Weights of a small GPT-style language model, trained from scratch on English Wikipedia.
Size: 16 layers, width 192, 3 heads of 64, MLP 512 SwiGLU, vocabulary 8192.
Architecture: RMSNorm before each block, rotary positions, no biases in attention or MLP, untied embeddings.
Training: a variant of Adam for these matrices, 416M tokens, 6341 steps.
MLP neurons of a small language model. Each row is named by its layer, matrix (gate and up: input weights; down: output weights) and neuron, and shows model dimensions 16-143. Each number is 500 + 40 x the weight over its row's rms, rounded and kept within 0 to 999. Numbers have three digits each. A neuron's up and down rows have the sign that makes its largest values positive.
Before each neuron's rows, "fires in" lists the words (lower case) most often at its 100 highest values on Wikipedia text that the model never trained on.

fires in: "that", "which"
L4.gate310:530548558513470454533480598489548539465523493527455550449472577517464532545440454496417581567535486468505513491493517563519496470477489425486516482452443465563494431505482481489511508525564461486469461506536551462468478497495544416527488534524529529495508509482508539498546539541479482492424551495528487510497501541482497481530440440541479512448553419526528525558552529500527456508480
L4.up310:567471530517538506590463560489506499444448512519512564429492543495537592565524484503460526516446496466502422490470453597508505538532469501471470474512462422534491457545468508513506496487498511476453523488502530463508512446486498523506541550476535525528455522455463525542530540517377433477546547465564563451553495475512476579505535522497499495495489448497540459526511531507501426495480
L4.down310:526566482501501437391430514433477533465453497461479460528446529602510514462457487451520526544561520508518507498511482461474492529494501495470522462476472395467492431524514529518482525512508436538544527575546554499334518586527474472589465568489486555510553508510484508555481546557472460508504507504515521519495487476598482487496458513553468411540518475498528499483492470488483490459515

fires in: "then", "former", "current", "season"
L2.gate454:482468531566586430591487442513529473518534538530548537491446496521530524553489611538418525571456491533507580580538566484563486472537541498489459508515442451456529425493529521486492497506553509479555534461468548530548511577500465454511536472507493491537510524510480463497525546522482543497482529451498475451505481554538521502593512530458544497438525466508458468584518549471445490532437
L2.up454:415481498574523419572494434495550458523552483487490508527463484531543559552485567538482528526481498522527598516500512486533504493532513518515493564513514462460485479543538484529439516521548524469591537474467533521504535573489498434481565486544534453510521531531490492479558530554483542489505558494482441441464493521508487505580479533513487567474569456519457435549491551474486499562457
L2.down454:426443392492536444581517445550505444496482514480548488439502536517455542489516505509498529486524500525542548557492445480562501546532509491475476537497490467479458530438429506518461540559497489518486438524504503513251522536515524499453485493558498500487473462507520551513485491535532559459456448484490525424538430472473465476496488473485516482476526458473447468574437512511514557542521

fires in: "of", "named", "as", "called", "king", "word"
L11.gate400:488533524517536461505473493490550535527494468453498516500451507527457501492499520525521522574484513495558555458447565539445540420585553533511503440605520555552518451602481506532558508474480546537556466517493487556500420480454501451499498492546498460512486543510573443511515527474500478416598462524487465514448502491445471446491543490528518471521528527441538484430448455434579545485470
L11.up400:430440491517536544500552474463512530503505495558436564448544541488499543435535477599509517591506498495451536483484531494533485524540533506529515497445547500542525505551574477499542565516439487470543483517517513535491541433472381554504503481494538465497502514515445446493524528463457478461517569462416518458509449553384539503465529527477476460467513557420524495499532540465515468535445
L11.down400:562459502512546503549417480468566480465502520455568526431461485524538428573500452544526544462480535500519439517499478469475477565485503384547489436500489558545538446468499463562502488583484507473561506442477520570414517500458457454477506509512540552530525553480465622435534466484545510518511465544478514484488548494503499456432484484460505528474504490528542539472508462508475521504480

fires in: "of", "by"
L3.gate135:439535514541502428507486464463538403450550524523487466466465531427471439447550432555513509483522507501533541498539515445402523481500552489467515467523608488498512526477530477527495548514494518448554544544526433580529504518522423479486540435476500486530532452506599488481467554532455527496513509552518561483490444463504570503509496533419469472482461526482457452485459543516541468491528
L3.up135:398538471548514465512507487521553451483475486479558542503454482470483528546512467472464553537556533523461576545544518434571425504500518467508510485509581458486475518540608568520479505500518510521530532501524481549517458503493486460457466503467520398513486451525497497515511637464547492589523442474444565504493478432498559502450503509450467508443417426455515465472476520462550433562577
L3.down135:501487501502471555501514480446496533543518530470472551502566532512491469522520427491514469529477552520492505518457480537467536522467461485470437488506540499553486505506471446520497521489483529515486517522525521511302503569549491476526422430452471560512571537515502476502508435439494489485497482507521486625513515455489550515497475486446458503445557556515551505535572474540465562486471

fires in: "by", "from", "to"
L12.gate344:460434529494509506529418533486437495496550418498536533475519505534466494482467494526496533528431494556484468482551483538471493481500469548551566526528530529501513550420434462530526536531518483463501397504445538491473470429477508515507488487487494437491451449482587480517426576523530448488456477512505497483481502481445552478554536521538523448484463536524519501472468529498485540531427
L12.up344:465473485536528494411451424460516500471594551548569540484521516486548530502503485546495453557518541535487484439524493471470461487550439552535487493512522506502495463503469433501521517556503473512455460551490435451505457499506466560397417563525514488434532455523532470505512513504533521569476524532435461517543476517474535464521441537397502479444486476537453470470481552455478503597416
L12.down344:521412512480497523477483543488438581552512552504477447474531531499494538478471450447479490598559540482509521517472531563476454474551545495502483525481486433506492496487521511479469531468531507550529483515540559490388468501549509450463533528505515482471468537571478553458518514479535584509560444553512520557516502518525526507492484525488484470547590430499470398501553562526514465511455

fires in: "of"
L4.gate135:545542559536456443498510558562444482553439537575517482538532486511478492500471525537502499497533498532443507505461505564491453595539451458480456446547445428506551545548495450488518529533437567426463462568568545597518525458521468438493518507451532479532524435442573494581531500467472452491497490483516474510513521516518490476494500523478478513437493556521515508462549542516472441457459
L4.up135:546528462563494495426523486453589491516465559435474482562528503538494533505479561564564507429545541580506574530520521481500414502503544500497473541480496476520564495507471516491408532489524445458478552556485562456493537506515429532545440546550554461529559459527516517468557503456436531574495498453519522536472582499497587443468524501540505435526381491465530513525542484539504461486473
L4.down135:425474437502499508494515543467539515530447546511463527544474509524487499555561486481545528525563541453519577528529505528457565544509480549468531473575493411464535473499455485545543518547461503508530442450476501473307460516489478516544482577470508501545515524439587358456482537535500503541544504511487503522536517502439490465503466504491512470509523537455522378500531504512570470540484

fires in: "that", "election"
L2.gate23:471511551534460523511520538470523573487478434496435564450501459459458545499514482501486489574414514511506463507441472496510426533502439540502564476545519503552554504462368500489526476481509542479571433485510483415512546477541539501500563552469565516542540443473488472482534542530402516452506523495492486526543464478489492471497536448562494531481479503555453548472531496471433535487532
L2.up23:572509509517509524543560488441511520450504448456503475563499496481484476482523488482488530494555518483463538516489567495425521536481433549501508586571512469525497463459490522488484440533571456514556474465498419458472491574542498462554483506532418522413469537499523481567495513574529594538485529447434478495490541530565615555529515441489464398505520482453504546540393511466499501469508
L2.down23:504409510488490476539462430541510507584508432521452493499449504468470536521453427524486483539532490538483551507527465475522498534464552517543476561532494480497548495482537515561508482492477488465560490507480511468634555508475574542484466628459537503531474488515510425550495488464519538516458546443530506490519458563568491481546513505491583440505554607516534499472476438536488515457547

fires in: "which", "it"
L4.gate102:555543486540494478523427558547431462445537527460488556536522537489529573516570508511445507479541512505511530575566476501490521562488437439503479534588507474478547506453490525522498486448505472501521449603509517476497559497519466441486454516498499524491497504538541528474433494502509440447571548575514516583540522547488487486499503448487449571551500405560517499443513481529510530547479
L4.up102:464546492497470444486543529419471467477468521583435540508472481517447509548449448489578522575553513545476502521497530503524543543447526541480502467531504469594481508552573550537544480564478491534499487507567518442443551464519554495559418477527512501520486482518488505422558514456466485516526555474486518454504518457482526499476455502535482463463485400504534525479522530448552511483531
L4.down102:485509522463470535484425398458465511462476526508480395454533470460481508486511485485512458567481568519515503548489516487548528457582445498480520431468429434539450491513495535473518521534458523512483539471495480533478497487480464438488466532451455540584489488469498521479457552479486486562553512500487497414419512484524495522487429484456422444607554501530438414424487510490505483479559

fires in: "of", "charalampopoulos"
L4.gate457:419501429524532534496497518441539448515485490523577542532506511510516463549562503510497557538546490426504451486493503483518542467498518526555440457515540530504475495512559530445494469517545447484552534486483529494536508465496439502470533558509500448537592527487568477552484581544479467486455568453424510489400524522481510488536540529472532413545413477513505527447494536481421435553479
L4.up457:538567535464481486451554545431593497468601512504497493513524486532505409551530526530532493633564504477492536495538505518541537549575485495525486480518504500460526506399481476495550502511494572434597486577517525506481443452577592480526557491408494483539485576484540521493504552481523485567530504423443492447481546523533528507488485482508529452473444473484520558485514501454547506519524
L4.down457:511515445498505522509484467540506505469512539500482507573514503549577506540461505539532567547494516527437550471458429534470561482479569451549504445479462483478471520456514524530448583547498580483520527533497509567417506476504529449529505544505545493443569538523525550548504517503469556466582544536518439541480522435541487498520492551494488615459515502553447492483511517471534526577549

fires in: "n", "us", "usm", "channel"
L2.gate310:445494505607580494490520473514505563505569482481517468559564517476530529496434608554535485546571507418461545512512536422508475510447421467524476485487468511482452551526509535560495522540468526502480465463544549469524476496537487456432498490521512587523429453489524506477437497444495451447496497555522513466496481533423479506432524551537529529580517497556507434472531491498515465520497
L2.up310:568472573451529437500474512468510485524484523474504497441409527501547440536445480480466473535503483433561474546474472513540493447513442488514505468562461528462545545436472499521558492490438452473535410508492530523513519408554491510491439528594501508490464571413498538462557473581555501404498531527547510476543420488459495550469452474529492566506485534533535510570582574455505494560532
L2.down310:488444539563572457518549518518547531432496504474486478522513524494471499484453541543507519551510419478445550486519482473476476465480508553533453505552529491512392447465544494460544508479560470477420527474483474498480479499509560488429471419482476510521506472509546361513424531466507454506420499518461508517545553551513553578451518524473530474518585479457474565506475495505447441512497

fires in: "to", "not", "will", "t", "would", "charalampopoulos"
L7.gate178:530485542520549479494519482487565437431524514522483557477551549512548419487568460497478521545553528488495467498479505487536465478447434508471516458492521489460483502406461495497475561492493529572491493527512492483559524440518489457428566438507487459512563510428545472521485552450477469424531488499548548527465527502490525497482486451457554496483521500485497496529567537508555579529506
L7.up178:412507452504566544480531485470534524425530516455529545534554573473518568498563429458538555488506526575543526540475481578502516545530523512556490526501534500513513520525494517506483509493564416519552466544458422519501541484542445466461494496480527509441532492465538504509546422489437559487485557525612502436479455517524456521449490527530504561528445551518543467593429518476539501550506
L7.down178:488467550436503473479488520484491496490510397529495525509506528466429470533515485516545410505473456499486491478490484470546486474497416514549550547490482414480441454481447505492469542454452449543524484573529511430486514534474502467504464529485465411501507454474519476476541487557512483448519517437459542582467515494534450544477498444522480378532487490524559488557426456488540574475512

fires in: "not", "just"
L7.gate485:532520477505531514526440489517533538439497551542493495517485473486457477438518454580434477514553452463455385501492492484524521476491512447519526476485529516556497457411529490464491550510532479532470505539485467485591479539560528554453546500485518510501566405590548483559517509492555454492528428540489560533456546452471468459569523517491453365537525501462495505492582509585489536499513
L7.up485:552532543546499465545549505508545558485485528514448538513566426444503490457559464471499595452447546574542482521440489477498532470543506575505518504464561447475487458554554497600536464390456496501464512413415517481517540543516500467502570472524518505448455527494457501467499565490480466436450445597460512563493476498476416455523464550552473534492489546449499477557595492518520560533510
L7.down485:470495470459440421556487547525600453489527522502557541522510471482475511460552418507582497459479527541518427472479564519507555434504526451458531464467504532488513518515437491464564552453511425496467496470516487529447517540528472417491538542501504474513482456505495534542528557468448499481492566495565536518502542473572463434522528528560507465518543451457553509444513525532464507471531

fires in: "states", "new", "usa", "us", "usm"
L2.gate387:499488490509511591504483482553510581472488480453549529477526482450529519493546507538474514581497420547449574478510543466535454512527475495535503447624437498464553520426542521493493524505513516494504529548473484534493552465463507540447448567505517520631494548469555546465491504490513511493448549540495472505557441512488565505502509480550545524542466510602500475524507543512509437526489
L2.up387:519414491477556487509431490521467515496513536519493480480457499355537499605524467428506499499510542481484492493527515530553465544511535520521528461493506520488514545435523547446502462461456536417508526548440393504522486459462571457500462531569563555550497483455531545471514506524458493459420495495508548412547475455461471530526462519448533466563538454526513496501578545530518513468522
L2.down387:483465470461469507510531543487459492439587526459501562535567548502507484446535527493551454567528549398445504559440565505426456557561444568485452500553489495604521488527544480477527467493506465524547548494517493483403467518530419412510537541513496525476472493519516434443452491541519462495547501529473540523494461437528438497501566478470472458447434463490482478529478495519481497582473

fires in: "show", "film", "book", "story", "her", "residence"
L2.gate316:497490588542517461486484552515411477545477529488489494539548532475534516518459547607535471528537466458456489544507456490486562445510473485497505467447435505496461586537452536536463584554491511533550511495527536454471500529546500494531516430513537512524461448552431498434519519453508482569496449485453503527487531495469523462569530486530468459463482486499477524427635477454511524481446
L2.up316:503494566537507481499572565548444463530476462471495524544509490426593541507498506526542470526543538481549427544452450483481544433550523485512506516468508502510512575508465486586445543569504525487506541509543517472533451522480515514564552484472505433523502441517473477470504577498530495452420454526441549530509528458482596493509583488455438493422503518474522535472561458543510551508420
L2.down316:443523499505506444569504497568497481553498529512538533554542563509552506504494528523563504500468539486479435582459549536567536517515493460526431537458577544471551517487499488526534497492489542475539455494511547465198508474510538491493464492449446422502448556544494552496501467469534496542476559482510489457489504460464532498488547517518452508479436509501481474521540511524469555486525

fires in: "film", "album", "films", "book", "song"
L2.gate394:471482534434534427611555521499461536534566495521462571537535589469498530450476514583537522519505554446468576497544518477489472540507494437512427509476463574496532583545464479558407511525538512472513478553483554504531466570502496448480448565473460478544456461499438537475518504462516506522477506490469462534479533459495527529453518471400476492442533519508518596509546499480552485529450
L2.up394:511500548496498414573580525492408518488521474529432508533594551546430495433491494579482492561491597470483546551526525472464481503517477475470443482497537490454482533511461507543444583487556533504518529537483484428514456564513525484495456504455424499535437481538444498497488449425529525547524517571441510476464513518455523512444515498470453533447491440537557522515490488458508479514465
L2.down394:447514506431529441492575525461510494572502551430504482543542570577482482453426532481474502535498588530454461539514532542483567515525496508509443519460551516487547524543484485467473492588574554524492469517521522492315507538524560471505484447462458503491471520529498451446461454465479528527561542475470482461480467536469508466502493499467416502493458486499532518473483438458506492508490

fires in: "to"
L2.gate477:450556535444487538481540459496515454472546542494578489519544582502475460510499515524592512526516488453472613504452586515463494454482434537458485499501502518471556536433458465492480527467450512566547550561475484527514451504475425555491488516499565539495419521502577507524452538461527432505462465431505504521494492510514465538523528519520579439514558535493436496454481511529519492441438
L2.up477:516501478482506483527506497494508505529533529425549539520454504441545455543526516486484495508443452476478433474455532515564560543467513530490546449498505513496445520510506463474539485517499477527575471459441454389472543561507542536549484460498409509554442466514519514452470514519588498521529495512407506511538464436481558548518522507544479526480571504503530478537510549500501376591514
L2.down477:499477460539504455481484479497468487460496510453562476488501514472542463460462480486453512548478536494446534516603490546482515564484545495466520492582566497487484566451546416475589412482423458427492456497493460529504489495513450463434566561516489451486462460590584411557494494470457520467472572453510492528492482536493510514511502537564560510488533558488470521474437452422516494481525

fires in: "or", "orca", "to", "orange"
L4.gate229:529506545476500538539552496533484423509465484437539532497528481505443574472549456557505461469572502460511455497512502466472533507538503464461487479572463498484487487482470468495503514479493480522540584561412452574501505528576477472502458538529540506534446507464512503460459491586508476417508526479560463513521467500545526534537579598479525489520497446519426462460522518500484493474525
L4.up229:510446514515476491554486494492549458525587542540503446523511513481385478486562488555506465511515544525507495493475514446472558477518430508463524540569534567521523451514478510449540538528496360482554551495518460480494395528512538500512479508478453535467445490460535537452513524490495467450435445526552465480533441513475433494511563528533480400465494504417488524444540552530502490430508
L4.down229:501471504488549459526440543470443438489485497387429505499505525497440447456466525511484500459577540546579510475550553532433540473558486511517515488508524487533505547572468495489434504529481480543543567593473460492536562508516498531532535444492562532520424469479493473444533519529463522489497528511510466457559449536503531472540566544534526445480505475438529483449418520525496448490546

fires in: "that", "assists"
L3.gate423:511518503458491470515449461474546494501541470454511485476514438524421522427481422454490534531478505451460465494501571498516439494487505481531495468489493538541461451523480536502495468524516410515499386556551442470495437470505628441551504582551551499573467558510486482508488557472469488511451497590527520479408473497456505505492519494524532584466459434518563534473443522483537432482475
L3.up423:487494543460466489553504514518514471477533541491555512480496491528496485487507503466460490533514551473513557517505596456532546532443466486498562457491535396501483495513531569473523470600522539570466533550535456510497481542567557443612551440479535472483492459463453526494476532482502512435489460477485596476458496481499480556404478508513497481496530432476529469487488543522464430518498
L3.down423:526503539501497458469495534512478455515484495492536573501434537537492522470555573501469506559457482506496413473479480515412503582410508438490476520531476513486467474469512520468531487551492474502493414467519487512398515505545526477545542519554513548441516519549465440530533519524486526513538548500490511496535477438457493591517546523510426462501503585483517513435452444515510495510444

fires in: "to"
L4.gate320:481490495477552504475489442481467484460392568558488505509498539386492456558432501517462530592406594540492472470460493455538448451415462470477536513565496509499528524490532461581435491443529455498502482493504464551559537522541459499503529496574501585456563453489448485509522559464508472491501500561567499548478493558533533447493508484560508486513498487510449564458513521490537533467472
L4.up320:547532488499496424527510489587482524553481504448510454599499440471437470566486429481565480525526541538545479463512516561523511506550505506467444518446495500556536557426539498514485526511516530563486560486553527517554447479546446466512503460498499506476414434439511536510538489464465490476533438498495533506442433505556458490416492509471437477458541534530465537569560471463548477432516
L4.down320:449487464513426512486580494572569515514556478555485544481478549410453456523468532503596503507468480524528495543547478445527472500458481526502578383522382438576504497503512526514469561461466536522507494534515529506503494473536508480490543575466541524435510453419553548464527464424508470526508531524490551564496424536483484541486465532487504443442548511455482481523517513570500465504486

fires in: "that", "when", "while", "although", "because"
L3.gate385:580581454491479505438424493471503589534519461458513485395463514486445508476440482534467485570485461552421522407485482554482488533544462536465534540469465498488477457488467513475420511524501460553528481558477559517491561433516556475478513510601521546557460464517434544510519618539438507509496557506506474514510475534519519546484522520463512503530531520486479564474518549518474451501483
L3.up385:538508472534470471529450497507451508505506436500452516437485517490432489476542526535445519537505504552487522449538537497522479472552534566467513469501490488534453466544476512534429487506500452515436421531468535495525489453491516535540452485537525582464473475545483513617435561538459481523458534476483572446481529608498556543563553546458492489492556425441486600492487460472513428435434
L3.down385:510543494488440519461453527486503524500535463443504496487453482516496536450459529505478498585491532466488479447463535505450471553462409428481531534488483430505513400525492587489494551600461446508507455577522506459294560523533520490546496542557486511572493492564455488571480531515472487530458528556461522457486510485580521537494472535576528460490506550462506495440503526488521464490489

fires in: "that", "which"
L7.gate141:580491500494506493558513510520468479447478512513455494478468531474507541460499424523484547594500521466481443461545497509438400547513503592512478461537610519494526449539517396406453535491596526539508514494501482481529489510477495485502510517407550502481510465537492534518487548531436528476523480446519467482485481490525509494515454541504498458494456531535470508527608539517508547537544
L7.up141:502577479437523499457551494537469498431422520490462485512462527503485456527502454529529550570562458552495492437482524556483494497468442489526519473475413508509500489455505528455544532485510495546533424507528559522513476590493577424577410471539435533486502528436455536464528459471530508489469541480534456420514478495468517555437524492579495544424475392497511542532535550478510471523503
L7.down141:478503482504435535514463502432510439508488496519511519504453457587537526436475526533554570513470532520478531566488520528544529486485478531466446487538508454490437586559451537527471543485510563513543531481557486478406499509555554486510475537538568564480477401477504476542464506526534510502522410512432498450510453579504519478487530488542527406451560489563560437508516457478478489461531

fires in: "that", "each"
L2.gate140:470550468481476480473505524456563473491539474469479514479474552502535536534500510520549487544479484548496457533521435502457559532578438444489487565537470472456441460475485540455529504506520462533478535460527566509560496547561545435550570501522542534491463490407483514494526499594506491501526599475524478410519499524535504561528459534545568509465468491582460448493563534527432468486486
L2.up140:470593528479479455490484490422500489449533492439506515441427462476491471508493508527475463533482517549566468494467535524451526516534443436529419548548556462455418502463520513510485540427533463530522502475552535515552548444567556408521489473490518510480449529426488561566514486549485430463470588492474516468546514502538453599514493495504515476501474522597551455483539535551510487514489
L2.down140:502510544476553524493470542473548536476513433496540496460396502502526479489467560519512486577503548548493456521516455541477512498460485407490548533491456478486445478453487553481528537487518465548530572501516501540371514501588483467554480493459490594513482475490471466461519493506485461532541513491515479497536496514543447584516457464537450438465477500609513468538560501501482533533495

fires in: "state", "women", "country", "location"
L2.gate295:384459501482517490557510580541539474433496443529526487573481542402525501489429575585462511565511455476460494523466505507497493547526498536510419526559493555500501499533511456514541486464517552511485488502468508506572508459523475457513496557428482439462438555459393500554530517458524553478461487555520486458513558521546481402428531539520486453524498522464475524531489494548496470502471
L2.up295:429453549501487554576485539541516492476465446460507424560475524469469480470513483528505498551500492515467510533469526520493461479536486528493502513552538511471551489500463467546486479566530578548494543487496594493492521463476455506495473481479439426440402566448398523545545476465506538524541502532548450504502547478541491388434469541535412492481447531517542485559468462528489472521543
L2.down295:477524507501540456509498516463515457496453448458495386526463602466511469482558383482533465474489566528453526562501535493569445459559474485513457516519511456413562449515500471446419550578468525566520538456487557519398484517428483486480516565502454512524455518497498475529504516538484520535535543438493498500513464558557460463459469456521474495445456481507560458527455446497506449453576

fires in: "de", "of"
L2.gate93:529495465483503473501608446566486492499479463529523509464473513511523437537528528513521556459458537429497536442498435563518526538523559499523440435534476494473491477435474538472508463446516504473491400513530499457518488528508503449586553524517542509539434493493482562488553513452425408501497456501499469495528462435511490516471539502441528486467486539375457484478553567490480459515473
L2.up93:470481459531502484467499469533470457490497495507519479458496478516501425560486507510556487476475548541529492470511438569508544480549567454504435485511451433433556411460471555479514496552482507509510443507500518412492480543487524498547556563557529574502458539533469557449550456423473440517469456461483430491493463505519416538486501469516492477444464538391483489467551484453504473478491
L2.down93:486499516551488414463444473523521494524530572506505469493490440584516447577509489513495443516587567557534539442554451510465517434525535507515536535474482451451563510527506486538481503534519507477535501501495529454299449477503505470494522509560516522552510559519536545512529461447509459516484509509525448513479476515477484458518494515509442463568588457442499413522493523517566479509535

fires in: "to"
L4.gate442:489389471504469469531554446480595520437459503513555562471496558538489434473479560491487528506502521538522527524509480495494495476507513548522548477495412484489532526528578461515488540529513430476487585469411526519532486544585489545550461499507552519474505409392579467510484533484531490483502487459495453487448435480459453444480461599513518432481482501458456508517588532475508495404478
L4.up442:531570550459562472585531528554525486466585548522472427570518486444505464551484539488518459452470454537522542455491479470476533480512502467558538504456458492496541575472523461532529534485473542542510475551459490525515448538546488497446510538459487494548544553455591499492515574464500465439546512514555495548581412534562440489579521470440515485541526566541433551436461548526446497511479
L4.down442:471463455449491513408522525497512496503506567497543529459464460467445514483451581495559535523537559508449504578541517502497439453477423512489563435498479409457481494488513477449486562489538438555492533476488580457402480486542504526469484558529524469494489421500515441509471549474515487485536493495486555479490478554492479536488445529494511491480493526477480422496518466568542469548480

fires in: "of", "s"
L8.gate501:495509525493518465473476455527494491473475504486462490559500490468561497521499499524467562452448462512487507478533476593516514559533493541507492481457554610522512491548457525498510431431531498514506549514470532436462489428540488510488459537489495500473454544435496517468484506506432483416479510518490497565553505554486580521452524508501504471507488523497464522498570503500555542482384
L8.up501:537493492573490513481516507507456514511408499505533486531491490510486486510474489457423469536509473518406506433514496565503429471501547462539454473535527456484532450444528459500515504538524568482504447485578510498498491522563524495497533477544549484536507453546536501499448525535504543516508469489513419549600476428442556522501605578519517531466479483555477526494564476596492496429480
L8.down501:478502522483476515463495488470489473477512549518481481467502507490494508477534499492539464469503521468530535546490472457577520442508536492540529452474533516436586492574528516538480472505476477503465496467547476455370464473543575486475471455452422488511497503506499527430541464484533447433467533518528474557531582544514541496496499539449460475540505544499495527513458473507492554558445

fires in: "career", "of", "fleet", "holmes"
L3.gate225:480495492571463482536447523506560454460445433487458515437471556506467437538453510467423485579537559488504557530538562528510470490538519487473563494549572511500555487491550498440464483463419515523498543515527493511534517526577504418491512474409490475515485531516619449567516517472555452503528492462408524451525467465496513493428525423471448497459526487506460494506532515554527432546490
L3.up225:458508537419481475509503520573536554506486550546577506477475500503565532530536442562484517490530514463461545486449538469541484457491530399489468523485532503448597501496469520505534502549496606499527510455486522472451623504440503510450487493481510536531549491541484552465495509524510465535492432497473458514538529444515487540493527441526513479500453485486537530517509503507513515532557
L3.down225:564524498508498464508481522554508493466483444520492529484516438536478527531506518476540454630532488462452504476563534544437540496519501576569515529477552438435434507490447492482549488553496460549438517550511488539520468469529505412532472542553443465454474559569534571458505510480484482477531581496496467452526509573467574493464482505490533524481517549550433530490517485547550461484459

fires in: "to"
L2.gate271:550469529515571505485498482491452505514414547521549459444467468459496463506521601567562445496469524504478549432461563548496493513537462511508524516545497541510455532490462406533518505438560517491538489484438505487498525486558469489492554561518561515534508508447539498489531514470539487502521547482549494513560449533556461512543476447543544555523488556490417525528494524496564454434436
L2.up271:537457549438457534508491536557497515433428544552495556465512499446521483527491524553527524472506533479563510515557491436473478534564469446587486463479434455592479586515509507519517552467469548506477550516484508478533474436499509529514549497592498595484540524503542531565531484499576466456576478511564542498490477492496433442541470470486571582474510482521487553486485524467483473546450
L2.down271:471500437471441456463512498585520509462494613499466423453555492529539475519458578526473526491509501534526524513547537554437426429541479467425534403485478466491473476458452417524478466441469464482500502546511516512332554461494459545463482484547507499414486441488538523529466543427519454491524490527528515569492535495538465528514476477493439513430482504494500479541522557530516566521512

fires in: "of", "sqmi", "poems"
L4.gate325:523417477571488458465500471472414524447560533572544476526463486461512511535464477446518509459442545503483539464550526570495508569524515516531472454533444496439421462533480552524443455432471462458476480510474506472545437544547539527477556509511513518457464529506473494595505466529475474458457516538519441495488464494465510510524535534547498520515479547515444507471502529506552578479437
L4.up325:496523519512473516497505522553602492489428483438507492475460459531461591519455497471470510463513542489465503527585508461461441484565527464531535502476511433498494536501434524446387480554457497425468497559505533482518416564468500494499462503561579498470446484526506518568533535455564512565533476452527528530562430511446506483552514483482469476517543471509539453473597539550516520498517
L4.down325:507486542465429423443532503475559542531486412475516457529494518534482558496473494565550482543528505495450499480562489448463505443548557531543553564505553404560508520564516504541430472472489424488536482564520506495409511535492538516531483522550473446588482497505542492494448560481542548510456489474558459566466500522509583537494478466467467481513464504429541595559564527487536410496503

fires in: "which", "air", "airport", "aircraft", "ship"
L2.gate463:560510455437522504502526524498541514449547542444530525492548512500541521481471452472458622569511484486461443459488506455523514499399499542547477454512491559510478526496561483463468508443558575478459433502481484513551495469491536548500535501505516540487497461474461519509531552576416446450558490493473526455388467544522429573514542497442520463481459497434504502536491586511479485513495
L2.up463:547493465455488524503487518524529514544549523429551503516525534514531565450443440416475545556519508528479449487469508449527501488426490532545526488525523510525522586480548491491474471482545537496469532456457533490493504539460510564496503483464491573442452510456485520483537488533472476476572551481475515459422511547517392566488493503509469486484491489470543476586513541584453475539540
L2.down463:468499551518572564503427521455498479552532454470539448494469564542517501450404492460565454518479545490446467476527440468459514456496505515521555516480523419492509549521462557515471496526506570463521503507485563534341493535467498493478513509480513488494478547467502415482491429505507409606508524501425430410545437497496498493495434507456482528465490483542542555488472515486539486599527

fires in: "such", "same", "s", "its", "to"
L4.gate127:493482522590501500488502508439433502523510503500547479511520455577517485516525530503535525410495495516499519494498548477471543462495472583463476414515421545503497486470452439444408510443459495524537487504526557522496589470442410503484490561474453482488493567482484457537469535447508528522461443524497480424395397435498514507535550501486539509465479499478526471502469505403521521466460
L4.up127:472550433532515477488524450539385496474462528458552425527595478468454467428471557552489479530568510487499496403475568487521482516403477523394493481528478474519540516469486486533520489549512525559539535496469496471445485508504459469515466493549493515559497455481515484480511439489478364509512504492468506486480499545543415565502496491546471512496536485496447431438456529550519527477458
L4.down127:469439482496528527444456459490499505451495568515540569470462427433495541469518552463494541574554531524459555480496471521581456496516506503551484551500519542517604496465540517563485517533481551511424555470479522513420456463469507448492486539434474545463522526459523403479542531450460567517547460522498482513516414482457505524517487515503463514511474522521516460500480572519504502519589

fires in: "of", "to"
L3.gate245:552447451527515480545630531505491518469445519558503509517502524514575522476567472468487520464436492422592506526511514484485468519517435477532515426578447504473518536512543514533440532449501472489546480473448517555507510517508522436528502541479515510502381467424566494547447508519541464461476465467457538536523492477498542545460593500444515487437512530462435491459520587513503445486454
L3.up245:579486418590537483472549530497424480530455556528537488527539489600502468496541491506533450465515568512607483538539548484504492531524412482512533503518408414477508555503487558536464525535510477449537535467499510485429532486481557506495518518540535507502379512447548494459495453467489534531496454445437569525551508482523532513480497526533504512501533520474438512506527524547507443505531
L3.down245:483511491403480481467426440539510447512500550561492448501502486552438427536423557522539484454496532558405538491524488545445512448509462439456574505512486403489565494522539492554538560551491518513508509451520498515359545499515514472503526531525534550516606553520553547482506481449504512523527542495506467454481585529529478437518494566488498483538489542528547446510433519519531483532501